Part of a small language model's weights.
Size: width 160, vocabulary 2048.
Architecture: RMSNorm before each block, rotary positions, no biases in attention or MLP, untied embeddings.
Training: a variant of Muon for these matrices, 7126 steps.
MLP neurons of a small language model. Each row is named by its layer, matrix (gate and up: input weights; down: output weights) and neuron, and shows model dimensions 16-111. Each number is 50 + 10 x the weight over its row's rms, rounded and kept within 0 to 99. A neuron's up and down rows have the sign that makes its largest values positive.
After each neuron's rows, "fires on" lists the tokens most often at its 100 highest values on Wikipedia text that the model never trained on; "fires before" lists the tokens most often just after its 100 highest values on Wikipedia text that the model never trained on.

L13.gate242:39 54 31 53 51 62 42 31 51 52 33 65 47 46 48 55 47 47 58 59 50 48 42 32 46 36 40 52 58 65 52 37 63 50 49 53 37 28 66 36 49 49 58 48 50 50 50 64 55 44 51 50 52 54 41 57 49 44 49 53 41 47 50 55 50 43 57 47 64 42 55 40 47 66 60 50 44 56 51 45 52 35 62 57 55 60 35 46 66 49 47 63 40 55 47 43
L13.up242:40 49 40 61 55 52 46 44 41 60 50 46 41 60 43 52 74 51 49 53 36 65 49 54 40 51 40 66 55 66 70 38 61 50 37 65 53 37 46 40 41 59 50 45 46 38 30 50 53 53 65 50 65 59 42 37 56 44 36 49 39 52 62 50 55 43 63 41 59 46 37 53 50 52 53 52 55 62 63 49 59 53 66 46 53 52 46 48 44 50 56 25 49 37 35 46
L13.down242:33 49 60 65 65 44 48 44 51 48 38 41 53 42 41 68 40 52 49 47 60 37 32 50 38 45 45 46 42 53 54 59 46 32 60 42 43 41 25 57 55 49 60 42 52 46 76 46 59 53 51 49 61 59 38 50 36 67 53 49 37 47 37 49 56 44 57 56 46 49 72 41 49 51 45 43 69 60 46 47 49 41 41 58 59 25 54 61 47 40 65 47 35 47 42 42
fires on: "em", "el", "ed", "if", "f", "s"
fires before: "ic", "ical", "er", "pt", "ph"

L4.gate95:61 52 33 70 68 44 53 57 40 45 48 49 55 48 30 46 66 48 48 64 45 54 52 44 47 46 44 43 51 47 37 46 64 48 47 61 54 39 52 45 34 34 36 67 42 49 54 29 49 50 38 47 45 43 47 61 68 58 39 39 57 41 50 53 37 48 36 67 59 52 47 38 40 53 55 44 42 50 53 38 56 73 39 48 46 46 63 43 52 36 50 44 62 51 50 40
L4.up95:49 45 50 56 60 71 29 41 40 59 52 64 42 32 52 53 66 51 44 51 55 59 39 56 60 59 52 57 55 40 58 58 53 77 46 45 29 46 38 41 33 59 56 46 37 41 65 50 51 61 54 51 43 52 65 35 47 45 50 52 57 50 39 64 42 56 50 40 54 68 50 42 46 26 56 47 39 63 50 40 30 85 57 50 50 35 51 40 61 55 41 50 62 57 59 65
L4.down95:54 40 44 50 49 57 65 36 58 48 60 26 45 50 45 66 47 56 48 50 40 62 49 46 59 49 48 64 51 46 57 46 51 52 40 53 52 62 46 66 41 31 41 44 59 48 45 71 35 40 28 42 49 48 39 40 55 38 50 43 38 60 30 34 51 48 48 42 44 66 46 51 45 52 52 45 58 49 50 50 41 43 62 46 54 41 53 61 59 64 40 67 52 37 50 35
fires on: "'"
fires before: "s", ","

L14.gate255:70 36 46 54 44 59 50 58 64 51 61 47 40 46 71 50 29 49 65 27 50 50 30 65 69 48 38 35 56 53 55 54 36 42 65 51 56 48 52 46 57 58 32 45 50 42 50 41 60 39 42 44 71 38 57 53 52 34 54 53 45 41 48 50 33 48 71 59 34 49 59 43 61 57 30 35 43 40 53 39 45 50 35 63 57 40 29 38 42 48 50 55 59 61 57 38
L14.up255:57 46 67 37 51 38 60 35 44 73 46 43 47 40 45 32 53 37 59 58 53 46 27 50 44 67 55 60 47 45 30 40 38 46 68 73 61 41 57 38 51 68 42 50 52 53 38 57 46 50 49 57 53 48 67 54 36 57 51 50 56 42 62 67 51 55 45 44 35 33 52 43 40 56 58 52 44 52 47 45 63 52 23 56 65 52 49 63 45 46 58 46 50 43 57 18
L14.down255:37 44 37 59 54 55 45 53 63 60 60 52 50 38 51 62 41 58 43 50 43 49 38 30 54 57 49 53 46 77 53 54 51 57 63 50 51 57 72 32 60 50 44 44 41 43 55 46 67 51 58 35 57 46 51 63 55 38 57 44 66 64 46 42 47 61 51 48 42 40 49 40 51 60 54 37 54 55 46 50 30 59 48 45 49 44 50 57 43 53 36 32 46 25 38 56
fires on: "er", "ri", "re", "li", "la", "mer"
fires before: "g", "e", "end", "t", "v", "it"

L4.gate42:55 51 70 49 51 35 60 47 48 46 51 57 70 49 66 56 59 42 39 58 59 38 35 51 47 53 54 62 53 43 60 60 47 50 42 39 63 59 45 33 55 47 47 32 34 52 56 64 44 44 36 37 49 32 52 60 57 38 42 46 40 64 45 54 39 48 63 67 46 38 46 44 48 46 59 59 62 50 37 38 57 55 53 47 38 59 41 27 46 54 57 52 45 56 38 47
L4.up42:43 49 59 44 49 52 42 38 48 48 54 50 67 66 31 55 58 66 52 61 47 64 37 47 59 51 46 54 44 68 58 77 51 56 63 58 42 83 45 47 41 76 55 44 56 38 54 59 44 47 57 56 54 56 52 61 53 47 28 49 69 52 44 69 44 38 54 45 37 42 47 44 54 41 51 63 39 59 67 48 51 51 45 38 52 35 33 49 54 60 57 45 55 34 40 51
L4.down42:41 50 51 44 42 43 73 63 37 64 58 46 30 47 55 44 42 49 29 54 54 38 28 47 62 48 47 55 64 40 58 41 54 47 37 57 58 34 38 53 50 39 60 50 53 58 53 54 52 53 41 52 49 51 45 45 55 47 56 30 57 53 49 25 47 54 23 39 38 58 68 41 38 42 52 55 43 50 41 43 46 46 54 51 62 65 53 43 43 70 36 54 39 68 42 70
fires on: "th", "ult", "il", "ar", "c"
fires before: "ough", "ur", "ar", "er", "or", "ure"

L5.gate440:60 47 50 51 52 59 42 46 51 33 45 53 37 41 59 43 70 55 58 61 52 49 51 61 62 63 51 38 56 29 12 53 71 57 39 44 47 54 40 48 30 44 51 56 41 57 47 42 33 41 43 49 41 38 37 40 59 63 42 55 67 58 33 42 48 39 47 54 49 52 61 49 46 46 57 25 54 64 48 42 57 62 46 42 63 33 56 38 45 36 50 39 53 30 49 38
L5.up440:42 52 49 69 57 54 61 55 50 47 53 36 50 36 67 36 49 43 54 46 58 47 53 57 49 49 68 47 66 49 35 65 60 59 53 68 38 64 51 52 53 58 49 47 45 54 50 37 38 29 55 49 57 54 45 56 41 53 57 60 45 52 30 46 47 69 57 42 51 50 46 58 38 54 59 56 29 55 66 42 35 63 34 34 36 42 43 53 26 36 51 32 66 57 63 39
L5.down440:62 59 55 43 56 45 47 45 55 57 53 53 50 43 54 66 47 50 61 47 65 33 75 49 37 65 41 59 34 60 62 43 26 46 34 47 45 54 32 67 42 48 36 32 61 45 37 59 66 44 36 41 70 54 62 32 59 56 47 52 40 38 44 46 53 55 41 47 59 49 40 63 55 43 65 53 57 57 40 44 75 44 51 45 54 52 68 52 60 46 57 62 51 48 54 44
fires on: "'", "ing", "ning", "es"
fires before: "s", " in", " to", "ing"

L12.gate297:42 57 53 49 53 45 60 48 52 46 52 49 45 63 44 49 49 67 50 53 40 56 43 57 56 52 61 57 54 55 46 40 47 52 44 37 65 25 58 23 50 42 75 48 46 64 59 50 55 51 51 35 58 57 54 54 35 51 62 37 61 55 58 44 53 49 57 57 44 60 33 55 56 57 56 25 68 42 61 42 58 34 28 66 49 54 29 61 45 61 54 44 43 58 60 41
L12.up297:57 53 62 70 57 46 62 57 61 56 56 36 40 42 52 47 59 38 58 44 68 65 48 52 68 43 54 66 55 55 56 54 46 34 35 44 47 36 56 51 54 58 49 50 47 54 51 55 70 76 62 45 33 53 46 56 48 42 52 36 37 65 69 65 46 48 59 55 47 55 39 54 58 61 54 65 82 40 38 58 53 55 26 38 48 56 47 58 61 39 59 34 46 47 70 57
L12.down297:66 55 69 53 41 53 67 44 47 51 34 34 50 67 52 28 29 59 62 61 55 55 48 37 49 37 55 65 51 45 52 61 50 60 44 52 78 44 66 33 47 65 54 59 52 57 48 42 63 46 62 60 60 48 55 43 47 47 54 55 47 54 43 39 45 50 62 47 55 69 50 43 54 59 42 63 52 51 48 47 66 41 49 56 43 47 42 70 63 50 46 49 42 50 44 52
fires on: " so", " So", "o"
fires before: "und", "ci", "vi", "ur", "cc", "lo"

L10.gate8:57 61 37 59 56 68 53 38 43 49 38 48 35 51 69 41 42 55 44 52 51 63 55 32 37 53 50 45 53 49 46 37 57 30 62 47 59 58 65 66 37 50 48 47 63 39 49 58 61 28 50 53 31 58 32 54 44 33 63 39 47 43 68 42 59 64 40 32 58 56 45 52 55 47 52 52 47 45 63 56 54 48 40 66 59 35 45 44 72 60 52 53 61 76 33 31
L10.up8:48 52 56 46 48 51 29 39 41 64 38 61 45 49 52 69 51 48 43 33 54 58 54 66 37 56 47 51 49 37 63 69 57 53 53 61 47 44 58 47 46 61 52 35 53 46 57 63 35 52 39 42 54 53 31 49 57 58 59 60 51 24 61 55 44 29 56 65 52 46 63 74 68 40 36 41 37 55 47 42 44 48 47 61 34 48 55 61 34 52 29 47 39 40 62 53
L10.down8:57 43 58 63 42 46 59 62 41 50 71 53 48 55 48 59 43 54 55 60 47 67 42 45 60 59 52 51 52 39 64 51 39 64 35 39 54 43 62 50 55 45 48 36 39 16 59 53 57 56 48 62 53 53 35 42 60 42 57 44 46 68 44 55 51 50 46 53 48 57 59 55 57 49 63 51 56 45 59 44 50 54 40 46 59 46 46 66 60 36 36 28 28 54 50 43
fires on: " in", " along", "'", "bo", "po"
fires before: "s", " the", " with", "ve"

L14.gate319:69 51 68 45 41 55 45 29 49 66 60 51 45 62 49 52 62 56 37 59 38 52 40 49 46 49 74 47 43 52 51 62 31 63 55 51 59 52 55 36 39 28 58 56 41 54 44 43 47 61 37 60 43 51 43 66 45 43 39 48 37 48 49 53 39 49 57 41 63 58 53 35 56 31 42 41 45 36 47 51 37 46 47 45 52 51 56 39 42 62 84 46 58 50 77 54
L14.up319:40 42 51 50 68 61 35 42 48 57 40 43 58 47 35 56 62 57 55 47 52 39 57 58 58 65 45 59 74 69 46 55 42 48 62 69 37 56 63 29 50 57 69 52 41 54 37 38 46 54 38 60 58 49 42 35 60 32 35 61 46 61 50 43 50 39 55 49 41 51 48 59 42 31 44 47 43 44 33 44 44 59 31 70 55 60 39 55 56 36 55 52 54 63 48 33
L14.down319:66 46 51 30 51 31 39 45 53 39 40 65 53 59 70 49 64 46 47 65 45 48 50 62 36 44 47 40 47 52 42 77 63 54 51 44 48 50 53 43 55 51 37 56 42 56 32 52 55 51 46 45 33 47 55 45 51 51 58 42 60 57 47 60 51 46 46 43 56 54 55 42 74 44 50 49 45 50 55 55 59 47 54 23 39 50 39 47 28 70 52 55 43 49 57 42
fires on: "ult", "ct", "ec", "at"
fires before: "ure", "ur", "if", "ular"

L10.gate321:40 54 44 51 55 61 36 36 59 55 46 26 52 34 34 36 37 46 51 53 46 65 41 42 50 52 50 57 63 54 50 27 43 48 40 52 39 62 54 48 42 47 48 57 47 45 37 57 56 58 43 50 52 53 29 63 26 42 46 28 38 43 44 43 54 51 49 42 43 62 53 54 58 46 71 41 60 50 58 48 54 33 60 51 68 56 38 48 69 31 54 51 22 42 67 58
L10.up321:28 43 58 62 60 45 42 41 51 44 56 49 46 30 43 57 47 49 59 65 61 54 68 44 57 52 52 58 49 55 44 50 34 50 40 73 42 57 47 52 58 53 49 21 48 50 51 59 55 62 43 54 44 53 54 46 64 54 57 50 33 51 42 36 42 51 58 38 42 65 54 48 59 44 60 66 59 49 43 46 51 53 65 60 63 54 37 61 43 42 53 58 57 36 49 46
L10.down321:53 51 44 49 45 39 37 62 48 68 45 50 35 48 30 30 44 43 52 48 58 47 49 43 63 71 44 35 35 73 47 35 45 66 60 55 33 37 63 37 57 56 48 44 62 62 44 28 46 48 47 41 58 50 47 66 47 35 36 55 43 51 41 50 40 40 35 61 49 58 62 61 57 52 51 56 57 51 42 46 45 42 56 51 40 76 50 45 61 61 46 52 48 41 39 45
fires on: "tor", "an", "n", "x", "s", "el"
fires before: "ic", "ical", "e", "ian", "s", "ia"

L14.gate78:45 39 44 66 57 49 53 51 59 55 48 52 47 39 38 20 47 53 62 48 55 73 43 44 55 80 51 36 71 38 49 40 33 49 59 51 47 57 56 50 53 40 63 55 39 44 57 55 49 45 56 61 37 44 53 41 44 39 57 48 41 56 46 50 44 63 56 73 50 57 48 42 42 78 45 27 46 37 61 56 43 51 40 66 70 68 61 59 60 44 31 50 52 46 46 48
L14.up78:44 43 39 57 53 37 60 57 32 58 39 70 48 31 41 51 36 38 39 30 46 40 41 56 58 51 55 42 49 57 37 44 47 41 55 46 56 54 59 54 38 41 67 58 55 49 54 60 39 49 53 40 39 58 38 36 57 52 42 60 48 37 56 54 41 26 39 52 48 63 49 33 52 48 47 50 42 67 54 29 45 53 45 66 58 52 51 51 52 49 50 54 52 55 50 31
L14.down78:32 32 55 65 61 57 43 46 56 27 70 47 51 27 24 37 39 62 37 58 66 60 48 43 58 53 53 45 61 47 37 52 53 64 44 51 43 56 47 42 34 48 52 40 43 63 44 45 57 60 25 50 66 43 58 49 46 40 51 56 52 73 56 66 39 60 64 68 41 45 45 46 52 55 45 50 55 56 45 54 60 45 42 46 63 65 61 55 45 44 45 64 45 52 44 55
fires on: "re", "er", "n", "o", "mmer"
fires before: "t", "ci", "ta", "ct", "e"